{"n_layer": 9, "d_model": 512, "n_head": 8, "n_kv_head": 8, "head_dim": 64, "d_mlp": 2048, "vocab_size": 32000, "activation": "relu", "norm": "layernorm", "norm_place": "pre", "norm_eps": 1e-05, "positions": "learned", "qk_norm": false, "attn_scale": 0.125, "bias": "all", "tie_embeddings": true, "parallel_block": false, "init": "normal", "init_std_qkv": 0.0185, "init_std_o": 0.00435, "init_std_up": 0.0185, "init_std_down": 0.00435, "optimizer": "muon_variant", "lr": 0.0115, "beta1": 0.95, "weight_decay": 0.023, "lr_head": 0.00744, "grad_clip": 1.0, "warmup_steps": 200, "schedule": "cos", "final_lr_fraction": 0.1, "batch_tokens": [131072, 262144, 393216], "seq_len": 2048, "doc_mask": true, "z_loss": 1e-05, "train_tokens": 1005000000, "steps": 4111, "dataset": "wikipedia_en"}
MLP neurons of a small language model. Each row is named by its layer, matrix (down: output weights) and neuron, and shows model dimensions 32-127. Each number is 200 + 30 x the weight over its row's rms, rounded and kept within 0 to 999.
A block is one neuron, or neurons of one layer that tend to fire together. After each block is what it responds to, as a language model described it from the Wikipedia text at the highest values.

L4.down408,189,197,219,185,206,182,178,246,196,196,103,137,233,206,158,206,207,171,207,172,210,182,178,196,163,197,219,222,167,200,216,195,224,219,165,203,235,180,152,159,148,137,131,223,191,213,245,172,213,154,179,149,195,176,202,193,181,191,208,220,201,179,209,166,203,219,201,142,195,234,155,227,237,163,168,229,279,202,239,188,206,209,171,181,229,177,220,243,192,247,192,217,210,189,226,163
L4.down430,198,156,219,180,190,206,211,230,225,230,204,166,207,242,158,181,228,239,216,159,197,247,225,208,159,196,172,204,189,244,182,257,180,183,151,233,219,223,198,192,197,172,126,192,183,247,131,194,235,203,214,240,161,239,231,202,240,180,200,182,216,144,218,179,214,255,208,144,211,224,187,168,187,204,191,176,176,156,208,231,173,204,205,183,171,221,180,158,208,216,219,239,149,227,213,195
L4.down590,188,181,214,226,164,166,177,232,237,195,163,196,210,201,231,189,190,232,224,212,215,256,207,201,164,204,203,235,184,222,202,235,177,163,209,183,224,189,214,241,151,186,148,251,172,193,142,197,260,133,271,186,211,195,215,188,191,197,172,235,176,254,191,217,161,248,241,189,210,211,204,184,198,166,209,221,171,166,203,235,162,185,216,199,197,164,174,195,197,206,173,171,199,254,200,227
L4.down856,193,177,215,211,166,176,206,190,203,223,190,164,192,185,190,212,228,178,225,161,179,240,179,179,144,258,214,230,189,268,183,207,210,227,240,216,236,187,164,252,231,220,232,196,176,176,143,167,219,149,217,164,179,251,219,135,215,123,213,241,194,83,230,218,198,231,200,195,183,188,198,238,252,185,204,181,167,216,230,193,216,264,196,195,195,202,270,202,173,179,198,196,230,199,180,193
Responds to: Mostly the period right after a single capital letter in name initials and abbreviations (B. M., F. de Boer, B.C.), plus other continuations of short capital fragments (P-uma, All-Star, B-level).

L2.down52,162,234,212,176,251,230,180,221,175,195,172,185,230,190,143,224,161,195,173,151,237,227,161,177,187,215,249,181,249,197,194,212,213,254,224,214,225,216,245,209,194,196,216,186,195,154,203,185,173,221,214,185,202,183,199,198,186,181,176,222,166,154,202,187,264,146,192,219,306,194,192,191,222,229,137,182,205,231,201,152,151,233,202,189,237,191,144,237,169,200,194,200,244,187,184,255
L2.down1375,205,176,164,202,230,191,171,225,152,251,195,185,200,211,163,185,164,172,185,175,225,173,160,178,199,227,192,214,186,220,238,212,223,212,209,223,230,192,171,177,213,179,159,179,212,209,157,225,196,211,150,215,192,219,198,226,182,166,212,277,195,188,207,236,198,172,210,200,197,165,191,149,208,210,213,216,232,150,140,160,176,220,228,235,199,191,233,208,234,203,200,240,218,157,198,218
L2.down1961,221,223,234,224,198,259,226,182,164,198,221,205,211,249,184,166,154,169,211,174,183,203,173,183,162,217,167,172,188,201,235,183,241,189,205,207,184,193,189,195,194,169,194,161,190,173,174,225,200,240,181,210,246,200,220,191,164,175,125,210,226,195,228,216,212,214,245,174,210,228,199,206,195,240,160,201,227,259,219,156,209,191,211,140,194,209,181,218,232,254,191,213,241,185,131,241
L2.down2021,198,159,198,217,202,192,206,215,248,180,214,208,179,201,193,152,238,162,211,173,241,194,191,171,235,227,233,180,258,193,236,207,249,153,182,171,209,186,162,163,233,154,224,133,198,237,179,223,200,240,210,153,211,180,218,221,174,233,203,169,204,174,186,182,216,225,199,233,229,160,161,222,204,146,144,177,158,174,212,235,228,179,232,139,216,157,230,247,188,201,215,130,187,184,196,194
Responds to: Token right after a full personal or team name ends, usually a table pipe or comma, e.g. Samuel Freeman Miller |, Ralph Rainger, or Anthony Edwards (12).

L2.down43,151,143,197,275,207,194,221,178,164,183,199,207,179,233,185,211,178,135,159,228,204,239,214,262,198,262,198,243,153,185,164,205,187,153,213,238,167,197,196,223,189,195,264,226,134,183,204,188,210,202,214,159,131,206,216,202,202,209,244,251,232,205,188,227,143,197,212,261,164,254,176,231,196,199,209,228,179,244,210,233,230,251,185,204,196,226,209,180,152,236,182,219,242,259,209,192
L2.down552,202,183,145,201,221,198,221,231,195,202,257,238,177,217,216,229,185,241,222,173,205,235,199,240,163,197,197,181,172,195,198,209,152,129,141,190,218,258,210,136,225,149,220,210,194,196,229,159,225,241,160,218,220,179,200,200,206,234,221,213,204,197,193,220,207,204,198,218,191,193,190,211,165,219,228,241,218,199,197,198,243,240,216,190,200,190,199,159,154,188,256,199,240,164,215,236
L2.down984,161,211,262,143,200,245,164,187,201,198,189,218,172,175,191,188,235,228,202,270,217,217,170,207,192,210,222,194,234,220,244,189,194,163,152,200,209,215,237,200,175,157,241,266,184,228,169,200,202,166,119,135,204,167,206,274,265,195,153,210,174,185,186,243,229,211,189,216,229,161,256,232,246,183,171,240,193,206,185,234,211,210,163,240,198,196,265,181,241,196,228,171,214,205,172,143
L2.down1238,204,187,197,212,207,175,199,176,197,223,262,185,161,182,183,244,222,172,253,185,225,204,173,184,133,202,165,242,229,196,150,228,176,136,232,212,206,173,204,213,190,250,185,197,208,214,213,203,214,255,180,200,183,190,220,176,157,238,279,200,239,239,165,163,234,193,184,232,160,201,159,189,172,195,184,243,225,210,218,184,165,161,185,225,206,238,181,212,184,205,227,244,174,202,176,189
Responds to: The token right after a full subject noun phrase or relative word, where the finite verb goes, usually is, are, have, or a verb stem like beset, keep, tend.

L2.down25,219,209,162,234,222,253,142,181,233,186,147,220,157,192,215,248,205,210,168,201,169,231,204,160,213,172,174,234,212,192,149,162,219,234,197,205,203,236,211,248,254,179,180,211,201,227,215,218,225,228,257,237,174,217,187,172,187,202,209,189,184,213,173,176,180,219,157,190,187,145,208,169,170,140,189,190,192,252,191,201,148,227,158,245,236,123,246,161,221,220,196,240,209,181,243,157
L2.down871,177,142,168,194,222,147,224,223,232,195,156,200,174,206,162,126,205,189,115,235,204,244,222,215,229,204,198,232,167,134,192,223,182,246,260,204,225,169,151,189,186,201,179,154,162,180,227,144,174,200,186,270,261,184,171,237,256,207,225,204,241,181,180,181,197,167,225,187,160,225,217,233,217,230,224,216,208,238,187,209,170,187,120,215,182,151,190,187,222,186,180,207,221,202,166,167
L2.down1134,217,195,159,277,228,200,128,222,175,224,196,216,198,225,182,242,204,161,202,232,232,244,199,226,212,151,179,226,208,216,168,188,189,278,176,221,169,214,236,262,210,204,203,188,169,159,237,181,242,175,202,214,240,199,196,193,139,231,219,195,167,178,185,180,161,204,220,167,207,169,155,188,215,239,194,251,256,207,186,193,188,207,176,216,186,218,232,190,242,183,229,264,209,240,239,188
L2.down1821,199,234,195,238,210,234,172,190,221,191,214,239,188,250,242,231,253,227,187,228,243,218,153,262,157,220,242,167,180,235,208,241,190,203,200,213,232,193,137,202,190,190,223,192,190,184,148,212,230,247,223,159,205,206,215,191,173,182,167,187,205,188,218,210,226,126,250,223,222,311,230,215,167,240,184,243,177,165,198,235,219,175,222,212,236,161,208,148,202,206,200,197,205,193,201,135
Responds to: Fires on function words opening a new clause, chiefly existential "There" before is/were and relative "which"/"who" after commas, plus locative "there".

L6.down2046,199,205,179,171,170,200,218,228,270,225,197,203,213,164,199,213,164,181,155,131,203,241,210,242,139,192,232,223,206,150,207,228,199,204,176,169,167,207,243,192,172,221,213,134,217,175,234,209,185,227,162,226,171,200,177,154,185,217,198,204,190,195,258,199,207,170,225,228,166,200,198,215,168,205,168,234,209,157,208,198,247,217,206,199,195,258,200,218,203,160,204,256,197,227,188,221
Responds to: The comma or final token that closes the second-to-last item of a list, just before "and"/"or", e.g. "Linus, and", "exile, and", "Otto Hahn and".

L2.down531,172,182,173,198,224,184,226,211,253,194,227,197,218,221,185,182,227,224,230,211,172,188,189,188,258,204,126,147,200,178,229,225,207,214,162,179,224,222,184,171,162,179,211,233,160,238,219,181,113,193,210,186,238,202,156,210,250,252,206,182,150,207,175,203,199,283,194,221,220,189,263,249,175,142,216,192,224,172,241,187,164,212,232,268,216,256,210,173,166,184,200,151,216,186,213,215
L2.down649,172,215,245,197,215,178,226,244,191,167,191,217,201,215,205,221,187,172,196,190,209,180,191,228,148,240,202,199,214,231,205,147,176,246,174,211,169,173,249,190,180,214,179,206,166,161,227,174,213,192,169,201,171,231,223,143,164,247,206,266,243,153,173,212,197,176,189,174,239,201,191,204,257,197,150,187,170,197,170,151,176,164,191,152,174,156,190,170,244,208,173,193,229,188,163,204
L2.down1120,182,217,188,219,218,224,221,238,209,162,167,219,209,217,153,153,220,239,245,249,139,127,204,194,198,192,196,139,173,190,225,208,160,167,210,167,238,158,237,188,178,188,196,182,172,214,219,188,177,164,214,185,172,198,181,164,253,189,207,226,183,180,212,136,148,267,258,201,190,194,201,233,225,198,246,208,275,144,198,164,169,182,230,213,231,183,225,193,224,192,193,207,219,244,201,171
L2.down1388,188,213,197,177,172,245,204,245,232,166,215,216,191,234,210,216,185,218,208,200,169,146,228,209,195,156,198,172,195,157,187,216,172,205,228,192,197,192,185,194,183,179,200,240,196,176,244,182,203,158,194,238,258,230,161,208,167,228,211,229,172,182,211,189,145,239,203,224,221,159,180,185,219,213,259,246,188,214,194,151,169,197,179,204,239,211,219,198,180,185,188,228,208,193,195,160
Responds to: The hyphen inside hyphenated compound words, strongest after prefixes like re- and self-, as in re-elected, self-assembly, semi-finals, Gram-positive.

L6.down554,220,200,205,257,217,230,221,237,201,162,202,267,218,179,199,171,182,205,195,207,236,209,227,184,207,171,179,221,184,203,193,223,185,203,194,198,181,189,182,156,155,221,198,241,166,153,194,185,172,170,201,193,236,223,228,177,141,146,250,213,223,242,181,212,209,231,186,179,229,209,179,177,214,233,233,198,192,155,221,188,206,293,158,215,193,187,194,216,182,240,206,261,206,178,217,186
Responds to: Fires on the token right after a proper name, mostly a person's, in lists, tables and match reports: commas, pipes, "and", minute numbers (Seedorf 3').

L4.down542,177,204,246,197,220,212,178,185,205,153,235,244,211,160,237,242,247,187,196,145,161,189,222,192,203,236,217,147,204,215,168,204,204,129,191,191,183,166,160,219,218,219,217,215,225,175,233,231,233,137,219,212,219,237,165,157,219,148,223,213,213,206,183,220,198,195,238,239,186,245,186,155,192,199,174,217,185,186,198,216,206,217,234,212,167,212,163,218,174,229,226,193,178,190,212,216
L4.down1463,149,213,228,224,238,230,176,186,224,177,184,212,220,238,227,233,195,190,237,216,196,228,179,152,250,232,189,177,187,204,164,154,212,161,203,193,236,182,262,248,139,201,197,218,198,215,193,226,203,149,205,163,163,191,223,189,185,147,165,240,198,191,171,157,245,171,197,179,182,216,179,246,168,217,182,182,238,251,143,141,234,233,170,229,179,169,197,222,160,242,154,195,209,184,162,205
L4.down1562,154,138,183,198,204,250,221,170,216,219,137,226,230,206,177,210,241,196,199,199,206,215,217,212,148,193,174,168,229,178,197,249,213,178,160,257,170,195,200,183,222,218,171,163,186,201,194,206,180,192,191,196,252,226,138,172,189,216,190,188,227,146,172,204,201,181,164,200,154,193,243,182,156,174,214,213,229,222,219,226,199,174,207,215,208,226,212,193,199,187,203,175,244,167,186,209
L4.down1874,159,205,159,224,228,164,220,193,241,156,174,185,224,206,200,135,240,181,180,170,162,201,182,178,209,218,193,156,194,239,173,235,193,206,165,273,190,260,189,229,277,268,206,240,219,231,196,222,193,192,207,218,237,226,173,181,217,190,181,208,231,157,178,211,143,187,213,183,247,199,207,204,192,189,173,164,190,224,232,136,175,152,220,186,253,179,217,199,246,260,190,176,153,153,220,136
Responds to: Commas, "and" and semicolons that separate items in enumerated lists, such as "90.6% White, 2.9% African American," or "Toulouse-Lautrec, Whistler,", firing after an item once more items are expected.

L4.down1154,165,171,164,231,182,181,184,165,190,220,213,164,186,207,251,225,229,188,159,245,208,205,222,231,233,205,178,272,191,264,275,180,174,200,181,191,147,199,206,121,223,213,187,147,164,259,244,205,216,190,194,191,136,219,231,182,194,223,228,185,206,207,150,184,199,233,214,203,182,164,203,173,233,159,196,232,198,176,207,181,171,192,211,185,172,242,198,204,194,190,224,243,235,222,240,207
L4.down1401,221,150,195,191,166,205,260,192,240,263,192,191,204,255,204,221,200,245,182,181,182,209,193,198,208,233,154,189,238,180,215,273,270,193,179,156,162,220,205,174,184,226,207,174,249,211,179,214,209,200,221,142,187,277,253,198,225,210,194,212,249,235,193,173,180,202,191,214,208,157,216,192,254,265,212,197,205,219,181,180,165,227,149,185,188,214,157,251,141,233,200,229,174,186,205,183
L4.down1409,196,200,159,153,229,197,183,199,231,228,178,188,236,191,197,173,231,168,166,205,177,199,154,167,187,177,204,169,243,184,185,224,223,208,204,214,208,260,243,190,199,154,209,197,246,214,223,181,155,217,247,213,157,225,175,172,209,240,209,195,196,204,207,195,239,150,191,250,173,213,231,191,251,182,177,216,248,232,126,196,198,177,179,175,129,186,245,153,243,196,251,225,192,132,175,195
L4.down1810,192,180,128,188,192,222,207,186,294,232,219,139,233,190,174,209,205,197,223,166,215,227,207,178,186,160,197,218,204,187,206,173,209,168,151,152,226,191,197,128,179,166,243,196,134,260,170,152,224,203,225,181,201,248,176,206,172,247,221,229,190,176,168,186,208,220,139,202,193,220,241,259,181,169,205,267,160,177,173,176,221,197,217,179,224,176,207,156,224,254,215,198,129,246,205,209
Responds to: Determiners and copulas that open a time or place reference, mostly after prepositions or "what/which": at that time, what is now, over the next two years.

L4.down65,213,194,208,200,285,227,150,183,206,224,214,192,177,210,191,160,200,184,161,162,207,192,211,223,176,222,237,216,200,223,181,219,202,144,149,194,165,182,253,201,213,231,241,239,237,208,210,167,251,184,236,229,142,202,205,197,188,221,211,256,218,208,152,203,216,159,218,220,223,218,210,155,204,165,248,198,135,159,164,165,207,223,183,181,208,191,199,179,240,221,204,129,246,184,222,240
L4.down118,209,227,178,239,248,214,198,237,223,134,175,246,217,239,166,169,207,270,239,233,202,163,199,184,226,187,229,190,170,249,194,186,226,278,232,128,180,160,147,145,187,160,170,222,220,187,229,145,217,240,171,221,203,191,216,254,226,203,202,214,206,191,201,228,143,155,207,184,188,120,174,202,178,216,246,152,257,186,183,248,171,171,219,187,194,166,221,198,216,163,179,183,217,165,195,185
L4.down1403,275,217,234,182,229,210,214,196,181,187,192,199,202,131,168,220,258,182,236,190,200,204,246,228,218,147,209,201,292,219,192,186,200,197,164,151,212,180,233,185,186,203,146,199,229,220,203,164,254,192,206,223,141,187,227,215,216,142,248,259,197,218,154,248,199,189,223,214,207,210,170,154,185,226,172,193,214,167,169,131,191,214,189,180,165,185,216,204,151,227,193,196,234,264,235,159
L4.down1570,247,214,210,208,172,231,220,207,235,167,213,185,179,202,189,154,236,202,217,216,241,216,232,213,209,202,183,208,193,204,174,158,156,225,202,149,180,160,239,192,217,225,187,149,224,223,186,190,183,159,194,191,179,216,200,245,207,155,170,243,155,202,211,189,192,178,211,221,208,193,153,231,226,160,200,209,197,179,174,198,138,196,202,186,204,145,220,154,159,180,231,167,189,188,165,229
Responds to: Second word of fixed connective or transitional phrases, often after a comma or sentence start, such as For example, as well as, as shown, such as, however.

L4.down11,204,190,227,239,192,247,221,216,240,210,176,212,156,229,249,238,172,173,134,202,206,169,220,193,235,239,171,211,190,200,213,242,227,170,175,165,128,237,226,206,215,154,219,208,125,263,216,187,240,184,188,188,285,138,175,167,220,174,207,221,209,221,213,194,157,193,142,190,208,232,187,227,208,178,212,237,202,166,189,232,170,180,157,245,249,251,161,197,243,158,188,177,182,211,166,162
L4.down674,164,171,204,236,169,199,118,211,253,202,255,223,187,169,231,148,267,194,206,251,128,184,173,217,186,159,178,186,224,165,220,206,214,205,252,208,204,207,213,236,188,204,193,215,183,261,179,157,152,228,209,181,146,249,190,215,212,211,167,217,221,183,238,182,166,193,208,223,182,170,194,248,205,183,180,185,223,235,153,203,200,161,173,213,167,210,205,128,183,170,165,233,177,213,148,212
L4.down695,175,208,164,149,208,213,244,262,253,191,211,162,266,182,233,236,171,232,195,204,196,201,199,191,229,203,195,183,229,212,178,210,190,194,235,186,102,152,225,225,160,174,215,180,167,266,167,243,193,173,217,270,263,231,162,224,177,197,162,166,162,247,220,188,215,253,167,204,240,175,183,174,153,189,234,214,215,217,183,175,232,165,170,204,119,173,172,224,161,214,199,203,185,236,218,218
L4.down1755,206,243,188,177,200,193,204,227,185,121,165,220,174,184,189,263,208,196,225,148,184,143,209,175,207,209,217,166,241,199,211,231,225,198,167,182,193,146,261,152,190,219,259,265,257,195,167,224,233,221,254,241,206,179,173,179,221,229,188,148,226,247,223,177,224,206,219,212,183,196,147,270,181,222,224,176,194,228,147,163,186,222,201,203,184,181,189,166,204,201,183,269,179,216,196,175
Responds to: Hyphens, slashes and dashes (sometimes "and"/"or") linking two words or numbers into a compound, as in Syrian-Lebanese, Los Angeles-based, 1999-2000.

L2.down403,167,215,243,176,228,244,223,201,219,185,200,238,176,242,213,179,205,247,186,223,171,228,204,160,225,189,168,189,210,178,229,220,229,149,216,265,169,197,197,176,114,124,194,259,264,209,227,191,265,166,173,171,190,166,221,146,211,179,176,176,201,224,170,193,238,237,220,208,172,178,230,211,211,192,215,202,234,222,197,179,198,204,205,194,225,164,184,191,209,258,216,189,245,198,228,237
L2.down545,136,202,216,176,173,136,232,248,150,187,221,215,221,187,159,213,219,220,187,191,170,187,148,188,215,234,235,186,184,168,206,144,159,175,169,170,213,156,254,167,188,184,166,230,230,219,217,230,212,153,213,154,222,217,199,216,194,186,225,193,164,186,208,171,258,195,167,244,201,232,184,228,244,180,174,199,216,174,158,199,193,172,195,202,179,214,180,261,196,179,194,184,213,196,244,199
L2.down961,195,167,205,203,190,211,181,231,181,140,219,209,175,155,208,178,168,222,164,183,265,206,198,170,236,219,202,147,228,252,231,206,236,153,175,187,209,206,208,207,198,178,175,146,190,208,144,219,156,201,227,223,167,186,233,202,182,268,199,200,222,182,209,188,227,199,110,226,191,171,248,193,177,255,128,189,180,199,227,198,194,244,194,208,204,148,226,232,247,199,179,154,213,228,186,216
L2.down1632,200,168,224,224,251,222,193,238,187,208,159,176,186,248,190,216,211,206,255,175,177,232,201,122,174,205,177,224,233,189,205,163,194,196,179,212,154,173,197,168,155,167,173,226,269,220,160,203,206,191,218,173,197,192,181,214,186,218,239,193,149,158,225,227,289,203,271,212,193,237,195,248,163,201,217,187,227,170,143,174,270,206,179,224,179,169,171,232,238,246,195,192,236,196,268,252
Responds to: Final head nouns that close a compound noun phrase, such as naval operation, risk factors, basis functions, plus commas between list items such as names.

L2.down61,172,238,170,179,261,251,157,232,201,144,157,181,214,185,264,179,183,190,217,233,203,244,228,165,195,177,175,186,190,189,233,208,169,166,197,211,232,193,187,191,193,169,213,219,197,151,156,203,162,162,206,183,181,215,186,180,241,159,219,195,230,159,219,157,131,246,205,201,197,205,217,218,129,194,246,223,208,182,206,222,187,262,195,219,286,211,180,215,160,191,184,206,189,264,184,182
L2.down389,177,172,227,185,181,187,151,180,249,176,146,188,197,177,165,239,217,200,190,144,229,119,232,146,195,167,169,165,204,167,174,199,171,162,210,232,203,237,238,224,186,204,234,232,209,197,182,187,227,238,222,250,222,221,209,206,261,180,175,243,222,277,175,228,134,218,177,185,219,196,204,178,223,215,197,188,176,214,176,191,207,236,175,202,218,225,181,247,197,201,213,219,211,199,180,193
L2.down760,181,213,206,180,231,261,158,238,205,175,165,173,209,179,244,193,168,160,215,211,212,202,223,187,184,173,137,170,187,184,245,205,178,189,189,236,223,170,201,204,209,163,183,242,161,165,185,173,154,168,196,200,211,194,182,187,241,172,247,177,215,166,199,184,143,224,220,194,175,225,260,202,146,216,208,208,233,194,188,178,201,258,192,221,251,223,196,171,153,172,198,228,192,231,175,189
L2.down1247,256,194,241,190,197,204,179,221,226,200,203,201,140,175,176,253,226,185,244,198,171,184,210,248,196,205,159,207,267,238,150,237,215,163,228,241,210,209,210,270,170,211,239,193,293,204,180,220,185,204,139,184,238,202,221,220,170,230,161,248,173,220,188,181,152,201,200,130,154,248,183,251,217,196,242,162,188,175,217,249,244,252,213,159,223,196,216,198,233,180,235,193,188,185,202,217
Responds to: Periods ending abbreviations, mostly middle initials in names (Michael E., Bert L.), also St., No., Dr., v., M.D.; occasionally decimal points.

L6.down1262,202,157,174,276,216,182,181,177,222,224,180,209,182,204,208,250,205,196,228,181,164,194,221,182,210,213,184,168,176,206,227,156,146,180,228,200,208,183,194,181,186,208,237,215,212,194,227,157,191,208,158,175,260,218,254,222,206,173,189,162,235,235,229,173,154,263,205,253,184,156,236,189,263,177,239,171,199,166,195,213,191,221,212,163,216,226,233,186,236,177,175,228,201,212,227,192
Responds to: Words that refer back to a just-mentioned non-human thing or event and start its clause, mainly relative which/that after a comma or noun and sentence-initial It.

L2.down300,231,167,204,276,205,219,148,206,159,216,201,161,169,185,237,161,191,145,208,225,172,226,240,174,229,269,190,199,176,232,189,227,192,194,195,253,182,228,213,203,145,208,207,196,237,139,173,145,256,251,195,210,167,193,202,200,186,240,183,238,234,208,241,213,239,161,182,207,168,227,198,157,193,143,185,195,222,186,195,245,243,193,191,194,240,227,175,154,239,230,224,269,215,226,169,129
L2.down1075,197,167,170,184,254,142,201,204,229,172,224,215,155,198,229,199,189,224,196,241,209,184,207,200,173,259,188,176,150,231,254,221,216,181,204,181,206,175,160,171,136,226,216,239,254,172,255,204,235,171,138,238,213,204,215,187,215,180,178,238,226,272,277,153,194,194,172,172,170,230,198,190,224,224,162,166,207,201,208,240,255,209,167,166,217,226,223,198,149,203,230,245,251,152,183,213
L2.down1376,186,186,231,128,197,216,195,190,227,126,125,144,180,204,238,275,195,200,207,191,228,200,143,159,158,266,226,211,171,268,208,220,204,198,229,188,216,275,250,176,192,157,232,220,282,208,244,194,150,213,178,223,257,217,185,226,167,171,199,248,237,156,228,153,210,197,301,222,182,195,203,186,117,182,191,221,183,281,197,173,183,248,242,220,232,202,245,191,244,178,190,200,257,169,198,182
L2.down1770,189,182,253,247,213,170,183,200,165,213,191,240,179,205,199,172,175,219,221,150,191,240,226,142,195,205,205,207,191,236,247,153,246,145,187,206,207,221,214,234,251,177,176,206,169,177,168,250,257,238,213,175,204,169,212,200,203,195,204,244,179,187,189,183,211,167,200,200,198,216,256,220,214,195,188,180,192,161,223,180,220,171,190,187,148,163,202,220,220,223,193,191,206,180,165,164
Responds to: First token after a line-opening markup symbol (table pipe, list dash, == heading marks), often a space or heading word like History, Early, Overview.

L4.down77,254,188,206,169,186,251,201,208,193,164,172,202,169,208,195,145,256,198,211,265,241,252,225,223,197,146,190,221,184,171,219,192,243,230,236,210,246,142,187,238,177,181,241,211,167,246,181,190,177,208,240,204,226,203,213,228,150,168,255,216,229,203,181,181,215,229,237,220,213,177,213,227,199,157,213,168,212,166,166,183,190,214,155,216,222,196,202,186,203,199,241,222,166,187,216,236
L4.down1674,247,195,225,196,227,210,235,157,160,198,203,227,235,224,178,275,160,243,169,215,247,198,218,201,206,272,167,190,249,209,190,205,173,230,143,217,175,180,211,189,163,193,170,166,199,270,233,141,222,183,211,248,206,202,189,179,164,248,184,208,239,250,240,211,250,218,165,184,182,204,202,217,193,266,188,209,210,188,188,230,205,235,157,198,203,239,224,189,242,232,171,190,232,218,181,178
L4.down1852,177,155,202,166,223,171,204,235,195,170,180,159,195,222,240,230,211,204,183,194,199,220,160,208,259,254,154,238,174,185,213,228,234,276,205,197,251,207,213,194,256,197,191,225,162,194,262,216,215,199,232,234,182,188,205,209,217,199,197,230,186,245,220,181,198,153,258,225,250,227,193,202,157,178,217,171,226,190,200,196,222,197,231,156,244,201,161,203,161,149,190,197,153,191,243,209
L4.down1991,211,157,168,212,157,225,185,228,202,162,176,179,165,223,168,158,259,135,238,204,167,213,149,162,208,193,229,187,140,235,193,160,231,225,240,236,228,215,191,248,165,196,254,229,181,223,159,198,211,209,222,163,178,195,208,232,212,184,209,194,161,141,253,202,179,185,164,200,189,199,197,186,235,144,192,206,203,226,163,177,220,159,221,235,226,173,215,249,151,193,222,190,170,211,196,225
Responds to: Comma, parenthesis, "and", "of", pipe, or dash right after a person's full name in lists, tables and bios, e.g. "Standish and", "Foxen (née".

L6.down1337,226,194,206,239,157,226,178,197,188,227,189,208,181,231,209,196,216,202,206,195,228,183,200,209,211,196,239,201,190,183,282,256,221,260,211,202,245,243,204,229,222,187,109,226,232,175,199,223,181,221,172,212,222,207,243,174,213,194,210,265,222,140,198,173,178,233,257,193,175,195,183,226,225,189,211,219,232,209,180,186,177,222,202,251,199,170,200,149,170,235,210,172,192,188,190,195
Responds to: A bare space token before a word with no space-prefixed form, like curtail, beckon, .388, FP9, or in empty table cells.

L6.down1320,135,206,215,154,150,240,160,172,211,248,186,151,214,171,212,190,175,214,200,229,143,229,236,208,233,115,222,175,239,197,218,205,214,189,176,182,176,225,178,197,230,183,201,196,184,193,200,127,212,175,201,170,192,225,199,205,204,227,140,160,196,184,225,180,208,213,217,199,202,213,210,190,230,227,181,177,201,190,200,178,225,186,219,206,179,212,253,191,276,199,170,253,188,240,211,215
Responds to: Hyphens joining a word to a following element, as in team-mate, co-founded, helicopter-borne; also an opening parenthesis, quote or slash after a name or noun.

L6.down480,200,204,193,213,210,207,220,170,212,274,205,243,169,178,210,202,232,177,242,206,204,205,204,194,292,154,158,197,220,209,166,205,168,162,166,161,186,168,209,196,198,141,195,175,223,178,154,215,234,179,217,306,182,173,199,188,208,181,131,203,173,246,223,163,230,209,216,194,139,180,207,253,152,164,184,229,236,192,223,192,173,197,194,221,238,203,188,194,198,191,241,192,206,215,163,197
Responds to: Words that open a coming list or set: existential there/There (there are many…), table-header cells (artist name, Writer, Ref), and category nouns (topics, aspects, following).

L6.down1013,184,205,173,245,214,181,214,203,179,254,203,201,203,177,225,143,217,212,193,215,202,190,172,242,171,279,259,185,154,208,207,218,172,260,212,204,184,177,169,227,188,163,211,189,154,205,222,187,203,179,181,212,244,247,172,228,192,261,152,192,197,227,205,231,181,187,179,232,206,243,198,168,145,206,146,184,236,154,146,192,201,180,200,177,138,195,176,230,267,245,188,197,172,259,179,184
Responds to: Periods inside initials, abbreviations and table decimals (U.S., H. Nonomura, a.m., .378); more weakly, predictable phrase-ending words like "ain't so", "yet to be".